From a checkpoint of a small transformer trained on Wikipedia.
Size: 4 heads of 64, MLP 1024 squared ReLU.
Architecture: LayerNorm before each block, attention and MLP in parallel.
Training: a variant of Muon for these matrices, 422M tokens, 6435 steps.
MLP neurons of a small language model. Each row is named by its layer, matrix (up: input weights) and neuron, and shows model dimensions 16-111. Each number is 200 + 30 x the weight over its row's rms, rounded and kept within 0 to 999.
After each neuron's rows, "fires on" lists the tokens most often at its 100 highest values on Wikipedia text that the model never trained on.

L6.up548,166,215,184,181,224,217,230,185,218,165,221,186,191,208,187,229,181,256,208,175,188,238,195,244,185,203,220,172,190,181,119,167,176,133,188,195,187,246,211,164,203,216,186,209,200,187,239,188,221,178,179,188,216,162,181,187,191,152,195,276,227,201,226,304,238,148,222,179,199,182,207,218,214,158,239,173,204,171,216,208,150,237,206,117,153,155,206,214,206,176,167,204,234,207,206,223
fires on: "ur", "qu", "u", "r", "ul", "im"

L6.up876,200,153,218,245,207,187,200,223,155,207,194,172,254,204,182,243,220,180,168,204,196,193,204,158,231,204,185,219,140,241,164,221,182,162,175,168,197,178,204,168,212,208,205,201,233,235,215,263,196,213,167,203,195,253,160,213,189,225,221,179,211,209,270,221,216,179,197,222,208,188,236,167,197,238,227,211,218,227,190,214,241,203,174,176,184,189,253,230,167,214,214,158,200,210,168,168
fires on: "n", "e", " be", "and", " Le", "ab"

L2.up304,190,171,233,198,147,249,217,261,205,156,167,176,180,202,209,135,210,255,209,187,209,196,124,193,161,227,139,176,200,221,197,240,227,228,232,232,193,152,207,215,119,217,156,200,223,187,184,224,210,174,199,205,171,201,240,189,163,218,214,219,179,236,224,191,164,209,194,177,226,198,175,245,190,186,211,220,250,164,230,228,236,197,229,172,219,167,192,211,222,172,223,203,250,178,184,202
fires on: "e", "et", "ice", "u", "y", "urn"

L6.up672,230,198,180,251,149,135,208,215,187,169,160,192,248,185,197,151,161,257,207,182,286,162,206,181,225,206,220,176,187,216,209,162,201,216,218,183,189,200,206,235,174,249,192,232,173,179,154,212,178,247,209,129,218,202,221,173,235,210,171,221,231,221,207,216,166,150,214,228,227,169,218,216,222,182,238,211,198,186,210,239,221,195,193,203,206,206,222,211,191,208,175,212,166,157,204,263
fires on: "==", "et", "A", "G", "C"

L2.up594,199,225,175,179,183,232,244,167,143,202,234,231,154,211,146,204,217,205,243,165,137,220,188,169,209,227,200,164,154,216,241,227,204,236,185,149,192,237,192,162,173,228,240,216,196,183,184,240,205,179,154,228,152,213,135,201,170,259,226,192,189,236,176,218,183,210,190,186,243,218,198,205,214,170,176,175,267,185,181,223,180,196,183,225,180,212,210,179,192,164,231,169,232,191,206,215
fires on: "01", "02", "99", "98", "00", "97"

L6.up790,201,205,135,175,178,203,179,178,111,181,202,153,133,200,188,179,174,192,200,135,261,196,210,205,222,148,200,239,258,160,228,158,182,196,238,187,196,183,215,235,163,221,229,246,192,242,215,187,207,203,217,215,176,226,178,215,200,174,224,178,218,231,152,218,209,163,215,205,163,248,206,210,185,215,213,155,232,204,168,197,210,230,178,264,195,171,182,256,190,196,218,255,188,202,181,220
fires on: " of", "fer", " are", " been", " also", "al"

L6.up541,210,193,218,202,206,189,205,189,194,139,171,207,249,208,248,218,199,208,223,215,209,147,176,226,202,238,207,211,153,154,232,160,200,175,220,163,251,297,174,129,224,206,229,221,196,276,163,202,204,171,175,203,267,189,163,240,220,191,179,220,171,182,223,197,155,219,204,206,246,196,212,203,241,162,268,229,175,202,183,255,244,199,209,198,196,197,180,204,231,221,204,185,194,212,213,193
fires on: "t", "v", "k", "al", "ss", "ch"

L2.up808,248,225,192,185,225,191,159,215,163,225,199,168,161,192,212,220,190,193,229,221,243,197,211,163,163,204,209,185,215,211,240,189,113,231,179,187,206,208,172,169,175,188,161,236,162,204,162,237,203,205,200,165,138,160,226,210,185,254,230,216,166,189,129,255,207,197,160,185,186,206,255,259,233,171,236,178,194,168,158,177,166,225,186,138,236,195,222,172,172,170,199,212,230,172,187,226
fires on: "a", "ob", "ess", "as", "al", "ub"

L6.up279,199,196,217,196,223,169,213,199,181,173,189,229,218,203,224,268,211,255,228,151,185,209,203,202,171,262,220,228,202,212,181,190,177,178,169,181,192,230,184,194,196,181,200,220,218,206,215,185,245,276,180,154,168,188,212,217,214,190,214,178,242,198,226,195,261,171,195,215,116,217,141,189,204,203,157,209,196,200,163,144,188,271,228,167,252,219,228,232,127,278,193,256,248,171,192,232
fires on: "ed", " as", " of", "oot", "ade", " /"

L2.up924,201,212,197,214,243,215,183,206,229,146,214,221,250,241,197,169,146,226,219,215,175,236,189,175,311,182,204,223,161,235,191,202,195,182,195,203,227,176,170,157,254,197,173,249,209,208,212,236,262,219,195,180,183,127,169,202,208,161,165,233,199,191,192,205,174,166,184,218,200,236,193,225,203,177,231,229,191,136,181,210,206,192,229,171,164,181,299,190,219,180,170,189,240,160,187,222
fires on: "or", "an", "av", "art", "ore"

L2.up781,162,231,165,204,185,202,187,181,212,256,201,114,147,221,187,203,216,226,235,161,173,179,203,192,194,172,203,199,198,207,218,233,154,220,259,225,221,216,203,222,206,176,180,229,196,196,193,199,129,197,230,133,197,207,280,214,241,239,205,234,188,189,177,174,217,197,192,189,174,196,221,217,194,180,176,174,195,157,119,227,228,126,200,182,205,233,163,212,219,171,219,212,222,187,179,239
fires on: "is", "ation", "D", "as", "ang", "a"

L6.up100,269,195,174,166,152,197,196,230,162,231,190,196,216,233,170,182,208,150,243,171,228,244,215,146,236,186,189,212,235,181,177,221,280,201,227,183,206,219,167,235,191,236,216,214,208,192,189,246,211,167,204,166,222,214,129,201,226,196,139,157,261,223,257,248,209,184,241,169,213,265,167,225,183,192,160,160,228,157,215,181,184,167,231,200,248,224,116,192,192,213,237,238,180,173,224,176
fires on: "ed", "ing", "re", "t", "p", "k"

L2.up257,201,224,194,184,198,191,158,208,217,247,193,124,189,209,169,159,177,250,280,213,179,183,199,148,210,224,191,204,210,187,142,183,195,195,203,194,162,251,184,250,221,198,179,264,172,175,183,225,208,173,228,174,191,175,166,253,197,192,189,176,170,195,184,249,176,185,172,229,204,248,155,204,170,190,189,180,258,150,188,195,247,228,264,189,255,243,255,174,159,146,257,267,243,180,222,219
fires on: "o", "iv", "w", "op", "ran"

L6.up681,193,255,207,230,190,217,223,243,196,211,211,192,240,182,198,174,218,213,236,147,199,232,165,162,175,210,262,164,194,229,155,174,240,158,204,173,170,208,167,244,192,182,212,219,233,192,190,211,209,201,220,210,200,190,160,191,187,204,212,215,179,208,240,174,225,235,198,168,180,188,220,219,279,200,226,229,226,186,164,238,170,152,231,176,199,246,168,194,226,189,166,155,246,186,247,235
fires on: "s", "m", "a", "n", "\n\n"

L6.up643,195,161,206,192,208,175,191,198,216,182,199,236,208,190,260,175,231,302,203,250,155,152,201,219,221,137,171,170,226,230,183,209,183,175,162,226,154,150,224,215,222,195,161,214,204,195,158,219,259,201,216,140,190,121,215,230,177,197,240,164,251,265,169,207,175,230,202,209,237,158,190,232,219,200,159,205,197,237,203,162,208,191,208,210,196,200,226,185,163,223,256,206,194,188,224,229
fires on: "c", " c", "ec", "ic", "ol", "h"

L6.up126,215,237,166,182,216,194,196,195,163,173,181,156,203,160,220,177,168,251,183,251,206,205,253,251,202,189,213,181,118,211,206,178,232,158,190,192,194,223,161,176,192,182,201,234,234,163,211,236,213,234,160,208,190,184,200,181,193,203,183,146,254,181,232,238,245,163,167,211,209,234,178,250,195,207,153,213,195,231,145,167,214,185,234,220,171,199,221,154,180,254,281,221,203,192,214,177
fires on: " of", " with", "ed", " by"

L6.up518,143,184,202,242,206,167,181,187,215,229,212,221,228,221,221,219,205,243,133,171,188,258,208,186,219,209,218,152,186,230,211,179,187,205,194,227,186,206,192,231,186,283,185,192,216,145,185,189,241,209,208,191,232,230,152,183,190,201,214,186,198,196,220,192,184,182,146,201,210,207,281,232,193,186,228,258,211,205,233,170,267,263,233,205,190,219,257,159,186,127,242,189,216,221,183,211
fires on: "v", "id"

L6.up984,207,232,223,242,223,213,172,208,236,267,215,184,179,215,268,169,265,145,117,220,222,245,222,165,136,227,204,181,242,181,200,223,185,266,168,154,157,155,200,196,187,238,220,253,156,186,220,223,149,164,196,224,193,237,206,193,203,194,262,176,191,193,212,171,148,236,164,237,208,202,216,216,190,224,212,208,246,222,161,254,182,199,191,259,161,172,241,228,192,155,169,226,192,172,219,199
fires on: "s", "ents", "ers", "es", "ts", " they"

L6.up663,255,207,208,142,196,150,229,220,213,282,141,230,122,226,151,209,228,203,268,212,192,229,219,161,210,198,195,122,223,200,215,217,208,204,202,240,164,240,175,189,187,232,170,215,232,251,208,238,185,177,178,209,197,168,155,223,215,212,226,203,217,212,222,170,208,201,258,168,236,239,196,153,249,210,225,191,238,232,185,186,210,209,183,165,241,215,165,189,177,165,220,191,223,187,171,168
fires on: "ent", "o", "s", "ing", "ut", "ok"

L2.up850,208,211,263,222,182,180,233,223,196,205,189,202,221,204,221,196,152,211,229,158,150,214,246,199,202,232,201,173,212,218,193,204,181,180,233,159,201,255,210,205,250,185,213,202,208,170,190,229,231,199,201,202,157,185,187,258,211,223,202,252,214,211,227,205,221,146,189,204,183,202,195,143,232,191,233,175,228,290,213,191,128,167,160,187,173,221,191,178,200,181,229,178,225,204,234,238
fires on: "s", "art", "n", "ac", "u", "ach"

L2.up350,131,198,213,255,214,164,202,162,204,197,165,256,175,176,170,175,226,153,177,266,203,202,182,189,180,180,194,223,201,232,190,240,179,209,228,215,163,177,195,182,176,160,158,207,183,161,183,188,130,182,241,165,202,169,213,202,210,195,216,193,200,199,209,167,154,186,149,169,226,180,170,207,183,176,195,230,209,271,223,224,194,216,152,197,246,222,229,155,193,188,227,166,206,169,218,156
fires on: "ic", "il", "rough"

L2.up532,155,178,194,217,201,186,183,180,190,170,155,192,245,160,230,148,204,219,182,229,211,215,210,233,254,187,196,163,181,160,237,218,183,245,193,241,194,212,174,141,198,206,183,228,223,226,203,253,172,187,189,185,184,172,239,223,164,215,142,152,217,199,238,151,210,179,228,194,186,167,220,194,202,161,183,238,208,177,136,214,212,224,251,156,214,207,172,188,188,225,187,182,193,172,229,172
fires on: "iv", "orn", "ory", "ife", "areer", "arly"

L6.up836,206,199,212,207,206,167,236,245,204,201,193,172,228,169,166,243,165,215,258,131,175,171,170,203,206,170,201,230,200,199,187,191,196,152,176,221,163,225,239,214,156,230,206,185,214,154,214,220,189,229,190,210,168,179,193,161,193,209,128,211,261,192,208,221,221,189,207,211,217,237,243,198,230,231,230,161,187,243,209,167,213,158,159,181,220,234,208,209,181,191,217,210,185,284,188,245
fires on: "el", " (", "et", "ut", "f", "gh"

L6.up1010,240,178,177,177,166,208,190,223,213,189,175,198,207,190,225,190,198,214,216,258,184,210,213,189,219,175,196,187,188,203,220,254,230,174,190,228,159,224,199,229,204,175,171,237,190,191,208,168,274,220,230,200,162,236,207,168,195,254,239,134,188,186,217,159,179,241,170,183,143,180,222,169,294,196,228,232,170,192,198,188,212,241,175,231,216,236,235,197,184,227,221,228,249,140,179,166
fires on: "b", "m", "pt", "d", "-", "l"

L6.up805,225,151,179,165,208,181,166,220,161,234,236,227,170,236,190,204,137,203,248,197,218,218,191,180,199,158,174,211,160,109,215,189,227,206,235,221,161,272,194,192,189,158,194,196,190,192,136,189,176,200,203,156,191,216,185,208,152,172,196,266,167,218,219,236,209,193,244,196,212,208,278,230,233,186,225,150,199,165,193,182,218,196,253,277,219,182,188,237,236,127,215,224,174,153,238,232
fires on: "re", "ed", "or", "er", "t"

L2.up732,208,212,168,184,227,239,206,204,160,200,223,262,170,209,196,279,213,187,231,207,141,170,138,144,137,202,158,145,194,178,191,249,197,244,165,84,224,253,246,202,162,190,247,221,212,238,225,216,229,222,187,294,208,190,126,206,185,203,197,155,171,208,154,230,187,195,180,186,207,224,255,179,184,232,210,160,242,166,188,250,204,202,214,218,211,242,209,172,183,205,202,185,183,210,207,185
fires on: "99", "95", "98", "94", "97", "00"

L2.up1016,164,210,169,194,162,197,240,178,191,124,263,234,212,206,177,205,229,247,174,233,188,188,174,186,197,182,197,188,177,178,202,230,181,252,190,188,146,181,219,155,111,258,243,196,205,220,255,232,236,234,209,247,208,215,184,163,148,230,224,203,209,206,197,228,203,193,208,211,180,192,239,231,192,228,251,200,143,195,213,249,198,149,208,227,232,161,249,204,209,167,184,205,220,224,236,200
fires on: "01", "99", "98", "96", "97", "94"

L6.up93,181,164,140,195,217,236,181,221,197,180,228,233,184,193,250,138,184,206,199,182,194,140,218,211,214,240,197,236,138,239,152,172,178,199,223,215,186,202,179,157,243,222,210,206,143,168,161,251,214,201,226,228,171,243,152,172,187,190,185,165,224,234,200,209,216,192,228,232,207,226,214,252,200,210,213,228,177,221,211,178,179,186,197,210,194,234,180,140,220,196,240,177,195,197,177,214
fires on: " the", " a", " by", "n", "areer", " with"

L6.up867,259,192,168,196,199,201,249,231,212,261,155,212,173,234,195,183,202,198,155,213,228,196,207,240,214,241,170,143,185,214,219,169,186,182,190,199,238,182,167,144,226,164,235,228,227,229,192,184,199,181,211,187,214,195,202,200,193,134,195,210,221,174,208,181,184,234,223,250,237,184,209,143,214,226,149,176,196,214,203,198,187,262,214,145,212,226,229,241,227,137,208,189,179,142,222,229
fires on: "en", "t", "j", "ok", "ch"

L6.up959,147,233,232,211,210,183,216,232,238,142,179,216,187,163,204,213,187,233,232,151,214,211,228,208,192,199,177,244,161,184,173,157,202,173,269,193,201,196,189,192,232,225,188,211,211,191,180,214,196,224,196,175,189,185,181,138,164,192,197,285,211,166,209,209,232,231,265,230,205,188,244,201,180,222,203,200,188,189,212,198,163,178,217,198,136,204,174,159,156,205,215,200,152,173,211,176
fires on: " at", " to", " from", "st", " for", " of"

L2.up345,177,139,201,220,192,214,159,266,207,236,228,202,198,217,230,195,188,245,174,192,228,229,232,246,207,221,170,130,175,186,204,178,196,187,180,156,171,204,177,165,223,206,177,205,85,246,153,174,150,247,197,207,169,169,200,162,201,178,209,252,192,238,226,299,221,219,204,208,161,254,213,212,240,171,235,201,202,209,157,170,223,143,207,169,232,193,186,191,259,220,226,241,215,187,219,198
fires on: "or", "er", "e", "ors", "ory"

L6.up529,242,191,208,184,190,257,209,208,213,177,216,216,263,276,224,242,225,156,198,205,214,155,188,189,243,204,182,158,190,163,257,190,218,169,234,242,253,204,207,170,219,182,221,226,232,246,179,186,229,207,214,211,282,257,151,201,193,223,194,218,198,201,225,175,188,203,200,171,208,200,165,217,224,151,199,215,159,176,216,188,167,129,160,219,149,199,190,223,189,228,159,184,224,212,205,210
fires on: "k", " to", "n", "y", "ch", "s"

L2.up186,189,285,249,181,179,273,231,234,214,188,220,236,174,202,228,209,223,158,211,144,158,219,158,224,227,261,152,201,179,241,219,153,203,188,179,164,226,205,171,169,195,240,191,228,184,254,183,232,208,179,192,210,242,192,232,182,173,237,147,211,225,223,165,202,217,182,193,171,187,237,218,214,237,152,135,217,267,185,168,233,171,230,149,172,170,158,205,213,191,195,190,220,172,181,218,198
fires on: "00", "93", "97", "98", "che", " ab"

L6.up655,175,165,211,235,168,200,227,215,233,185,212,224,195,193,210,188,151,192,224,197,198,185,209,264,236,197,206,199,242,236,255,176,234,213,191,193,205,192,193,193,185,165,236,186,149,178,204,192,221,159,237,196,211,152,169,249,186,172,238,139,187,251,205,250,236,211,214,195,112,198,217,209,192,175,174,191,208,204,174,184,178,212,193,211,133,216,189,228,144,214,227,171,242,203,221,185
fires on: " and", " An", " tr", "s", "pl", " o"

L6.up211,154,198,183,198,286,252,225,162,156,176,182,192,229,219,163,200,167,208,170,192,205,198,223,196,231,221,176,181,128,182,189,209,238,196,243,164,206,167,262,145,217,154,189,232,223,198,246,266,224,236,231,252,167,255,186,212,207,225,153,140,183,150,248,210,240,193,210,184,175,217,235,167,206,263,238,215,241,190,181,153,195,218,256,216,204,215,242,208,194,196,212,257,205,180,198,150
fires on: "'", " of", "ed", ",", " ex", "ep"

L6.up152,196,167,225,192,146,200,220,255,206,222,220,142,175,223,205,189,211,184,166,181,198,195,205,204,188,233,229,204,154,213,215,235,244,188,210,187,250,230,158,248,255,238,236,213,185,215,203,201,173,152,185,198,224,183,227,180,169,195,254,158,228,177,213,222,163,193,205,190,209,220,195,201,193,173,220,159,248,217,175,220,181,188,179,252,171,147,165,262,191,213,210,214,213,174,222,201
fires on: "s", "ents", "ers", "le", "ates"

L2.up111,233,223,185,169,191,213,247,211,177,206,217,213,231,249,156,182,154,202,194,211,191,248,196,181,215,212,167,175,228,206,188,272,228,246,230,251,184,131,223,167,185,258,188,190,224,201,199,167,184,186,226,207,162,152,169,221,201,218,222,210,194,223,201,157,166,237,245,209,207,173,203,183,214,184,250,206,217,210,267,213,264,192,244,231,184,205,181,206,170,229,217,193,189,151,236,198
fires on: "re", "all", "o", "pt"

L6.up288,151,246,178,207,236,199,229,212,156,164,144,174,198,198,159,201,176,195,161,166,172,204,181,194,211,223,231,252,178,188,177,189,230,167,216,151,212,169,185,205,216,233,167,171,235,221,167,187,179,168,195,187,211,177,164,236,195,185,205,205,226,206,248,189,221,258,230,228,209,185,233,202,181,245,244,219,269,290,238,211,212,208,184,243,201,190,203,162,192,209,219,210,170,199,175,182
fires on: " of", "n"

L6.up17,241,183,190,229,187,211,225,192,183,161,189,238,211,184,222,207,235,184,172,211,198,170,206,246,149,115,181,252,232,195,260,159,203,172,217,248,188,136,203,174,251,224,199,243,187,226,210,180,187,235,174,200,194,175,188,245,198,177,249,207,210,220,197,213,165,221,227,169,194,160,249,211,210,164,199,189,180,197,222,202,249,174,186,183,253,187,195,233,136,156,222,231,220,193,227,185
fires on: "du", "c", "r", "ic", "t", "urch"

L6.up568,254,226,174,207,165,179,169,209,174,249,180,169,135,189,174,215,167,158,188,193,194,180,209,260,208,197,185,233,242,199,252,159,154,190,239,180,159,195,151,179,217,171,173,198,181,225,150,197,222,186,226,205,138,192,225,238,197,223,232,199,203,186,207,203,234,168,140,179,192,183,253,207,189,169,246,228,167,175,204,136,266,211,139,224,253,249,204,240,158,264,191,219,204,124,177,206
fires on: "n", "a", "b", "ub", "ig", "ab"

L6.up359,203,162,219,232,217,201,214,236,171,239,178,144,224,237,206,169,174,151,158,223,197,238,200,169,192,170,168,212,188,174,177,247,237,238,192,181,212,174,162,239,216,199,179,239,184,177,224,165,209,198,221,197,203,201,222,189,168,216,229,245,219,217,219,184,176,182,209,186,194,196,257,199,189,208,291,209,230,210,197,268,177,223,176,252,233,240,196,245,239,169,197,180,199,209,188,212
fires on: "s", " who", " that", "ents"

L2.up412,207,202,219,183,266,271,164,149,145,209,222,168,191,200,184,214,214,240,237,159,168,171,141,186,201,214,176,207,196,198,150,197,210,160,220,212,180,226,258,196,148,186,232,189,218,208,226,227,143,212,207,173,200,135,224,216,187,162,209,279,165,235,217,192,195,212,207,200,180,198,175,236,202,214,188,177,197,257,162,235,162,231,192,224,187,193,185,98,188,231,275,219,188,177,218,154
fires on: "oun", "ud", "ou", "one", "rough", "ia"

L6.up634,204,178,178,173,184,215,179,185,210,180,169,197,193,203,175,175,215,205,217,225,181,213,228,158,166,214,237,209,189,220,224,205,231,196,234,189,177,189,205,193,162,193,177,275,230,235,167,183,212,236,219,200,169,242,190,191,177,221,227,193,183,179,228,170,183,165,200,199,216,208,221,231,273,158,221,212,194,203,210,164,242,163,199,202,310,196,184,185,194,189,185,132,252,182,218,186
fires on: "m", "h", "am", "y", "b", "a"

L6.up997,250,220,154,185,211,224,286,218,174,229,222,230,233,164,178,200,203,211,166,158,190,226,229,205,235,154,174,198,195,194,197,200,195,154,198,182,137,210,155,174,182,225,182,243,245,162,180,169,222,181,206,298,198,200,166,163,176,138,228,221,201,181,229,280,243,222,213,228,239,204,236,177,215,229,205,241,195,168,206,175,148,194,238,167,188,215,220,192,184,235,163,212,259,212,216,197
fires on: "u", "l", "h", "j", "ul", "w"

L2.up341,231,225,172,167,158,225,166,245,208,217,151,148,220,230,191,205,202,205,215,231,144,197,174,205,211,194,220,199,195,254,214,203,213,188,238,221,194,172,224,159,158,206,177,219,182,219,185,192,162,148,257,227,207,172,182,221,198,249,222,206,243,260,107,241,189,138,164,179,238,196,201,225,217,188,159,161,229,231,216,163,159,147,201,160,264,227,252,210,240,171,166,234,205,176,215,169
fires on: "al", "any", "ent", "gh"

L2.up523,191,223,236,235,218,160,184,203,175,196,198,202,190,150,207,186,190,259,149,206,198,223,213,237,284,216,185,138,229,161,206,183,188,213,162,262,161,257,182,181,179,159,175,240,216,192,241,188,165,181,227,214,161,211,232,194,189,241,179,194,183,161,208,127,206,195,183,218,180,195,222,273,231,139,199,214,225,172,165,252,192,215,199,151,131,221,199,223,164,214,195,167,202,197,234,229
fires on: "orn", "ory", "arly", "ife", "rib", "are"

L6.up947,179,168,167,209,224,233,176,201,179,187,174,149,230,198,210,175,197,152,170,240,222,179,225,164,222,175,209,189,162,149,155,202,205,187,210,233,224,173,186,278,206,209,178,222,232,240,205,217,205,233,237,204,228,254,168,179,173,167,247,183,199,218,175,206,178,197,180,210,145,225,174,222,253,106,207,210,203,216,197,120,214,150,189,217,167,192,220,271,188,183,233,191,240,172,159,224
fires on: "h", "ik", "y", "ah", "k"

L6.up162,225,225,220,266,215,189,179,201,192,233,155,184,190,181,183,158,216,251,206,190,224,214,163,176,192,209,155,219,220,139,178,200,200,193,227,210,184,207,172,201,218,214,206,219,220,192,208,181,185,224,231,167,143,234,156,194,166,204,216,150,170,203,213,171,205,196,139,174,182,225,240,193,233,203,242,220,145,241,205,182,199,188,168,181,198,240,217,215,162,191,212,219,189,179,181,204
fires on: " A", ",", "a", "and", " Al"

L6.up738,229,201,260,232,176,211,171,194,157,200,201,151,138,208,169,172,151,223,232,191,188,181,273,174,194,172,200,174,232,172,215,226,228,219,218,210,160,211,175,197,237,196,162,207,193,242,170,232,225,163,203,254,206,146,188,174,197,220,216,196,239,199,166,207,213,188,203,166,221,153,227,195,214,218,194,146,207,283,200,154,211,181,128,206,210,188,237,210,162,204,152,212,122,172,186,196
fires on: "ent", "ic", "al", "ant", "ing", "ate"

L6.up0,206,190,158,124,182,138,237,198,210,240,214,213,199,151,164,225,150,232,213,209,206,193,186,159,222,179,152,237,206,192,173,197,213,181,201,207,195,223,203,186,201,223,222,196,189,264,207,193,219,154,192,215,185,177,160,238,152,187,162,155,200,184,199,224,232,183,184,229,202,243,198,207,212,168,224,212,241,152,157,210,193,222,176,183,240,210,207,187,196,175,173,238,185,182,198,198
fires on: "ed", "ing", " as", "id", " that"

L2.up400,174,225,180,218,188,199,232,190,187,204,197,259,144,154,146,206,173,174,182,196,153,206,142,198,169,205,192,176,182,202,228,193,172,180,173,282,132,164,183,195,200,181,173,206,186,200,152,159,195,166,214,202,184,176,249,214,192,182,188,222,186,255,239,208,173,239,188,242,180,160,174,176,218,161,180,229,213,205,183,152,239,190,183,178,207,238,232,179,170,152,214,243,183,184,214,231
fires on: "il", "c", "x", "ild", "io", "y"

L2.up224,194,240,176,248,201,170,196,218,173,167,180,214,191,199,213,155,135,196,215,242,151,243,145,189,231,187,227,239,160,197,184,146,197,216,208,187,197,199,204,164,155,279,154,187,210,251,191,167,186,204,233,191,220,193,211,233,204,223,205,262,209,207,180,214,172,172,216,207,233,202,157,243,204,204,146,214,191,201,197,210,220,234,263,168,229,207,241,186,190,142,197,198,224,119,184,232
fires on: "o", "ik", "el", "ook", "ra"

L6.up657,201,222,242,112,197,183,211,169,189,224,227,194,241,178,154,245,186,147,204,172,196,188,193,201,211,244,197,225,195,179,225,214,199,245,256,170,205,156,237,152,201,164,183,179,220,192,222,186,197,189,229,202,210,177,163,200,208,214,178,238,212,167,174,192,196,210,217,180,237,171,220,190,210,200,243,225,196,206,224,222,243,201,211,215,153,194,229,185,252,161,223,222,214,208,239,241
fires on: "us", "is", "a", "es", ".", "ia"

L2.up234,202,250,226,150,187,177,258,149,168,218,218,217,174,229,246,230,240,165,171,202,189,184,122,198,161,221,213,233,224,234,178,215,227,224,194,178,193,204,209,168,174,190,223,270,155,209,258,261,205,212,197,211,155,259,165,168,213,274,174,196,188,193,205,191,193,208,179,194,245,245,195,145,230,196,201,226,243,228,152,234,187,171,206,220,256,163,192,220,270,162,209,208,186,205,150,165
fires on: "e", "01", "00", "ik", "1", "99"

L2.up661,229,198,217,217,162,139,241,230,221,206,160,222,174,195,200,190,183,235,192,226,205,223,202,169,208,260,225,208,230,210,186,189,143,196,266,253,161,162,216,171,174,189,110,204,196,191,154,256,218,153,220,197,218,238,221,184,181,211,219,228,175,155,187,126,194,226,185,232,206,200,230,209,268,172,212,246,185,198,183,212,223,204,192,241,241,164,268,222,154,148,206,192,201,209,217,215
fires on: "id", "iv", "o", "at", "ork", "as"

L2.up918,169,196,206,212,171,218,188,234,226,195,200,218,187,203,187,113,192,253,157,216,143,213,191,183,236,136,179,155,205,171,201,207,239,256,187,217,219,258,232,205,174,239,205,219,223,216,233,223,181,213,216,276,170,215,192,172,216,176,225,228,183,221,172,147,147,185,215,146,216,207,150,183,204,225,179,183,226,198,210,239,260,216,216,212,259,206,227,166,190,192,209,211,223,208,186,171
fires on: "o", "el", "et", "e", "ure"

L6.up801,212,241,248,192,223,214,188,219,187,157,184,232,242,199,179,188,158,220,248,165,180,142,180,188,303,184,193,205,210,204,227,212,241,189,237,198,211,164,208,170,105,242,143,165,179,159,227,212,222,220,183,176,150,230,201,179,147,196,194,211,199,183,206,264,226,245,228,212,220,174,249,169,168,255,200,177,188,215,195,202,207,193,207,206,158,200,184,211,144,207,204,201,208,183,187,215
fires on: "ar", " f", "f", " de", " work", " rele"

L6.up858,184,248,236,137,229,219,168,123,218,209,268,187,172,255,179,190,184,159,135,221,207,221,198,165,189,235,231,227,188,205,230,214,184,235,227,211,200,188,253,205,185,166,230,273,204,228,185,176,167,208,239,202,176,172,200,191,172,181,196,182,186,149,200,215,245,234,190,204,219,176,227,186,203,190,209,226,168,212,191,202,183,197,174,173,204,190,242,192,151,211,238,253,199,234,196,256
fires on: "us", "i", "a", "is", "um", " ("

L6.up995,225,228,241,200,238,175,166,137,172,179,214,193,166,162,192,189,170,264,167,193,205,236,219,208,209,217,211,223,198,222,215,154,237,198,212,239,181,155,184,222,251,182,175,240,245,221,240,152,218,190,197,176,246,236,186,240,221,208,262,178,196,206,248,179,160,184,174,178,197,260,225,235,214,200,227,263,167,185,227,179,177,195,189,232,158,135,211,150,184,174,145,217,195,233,222,238
fires on: "os", "k", "{", "in"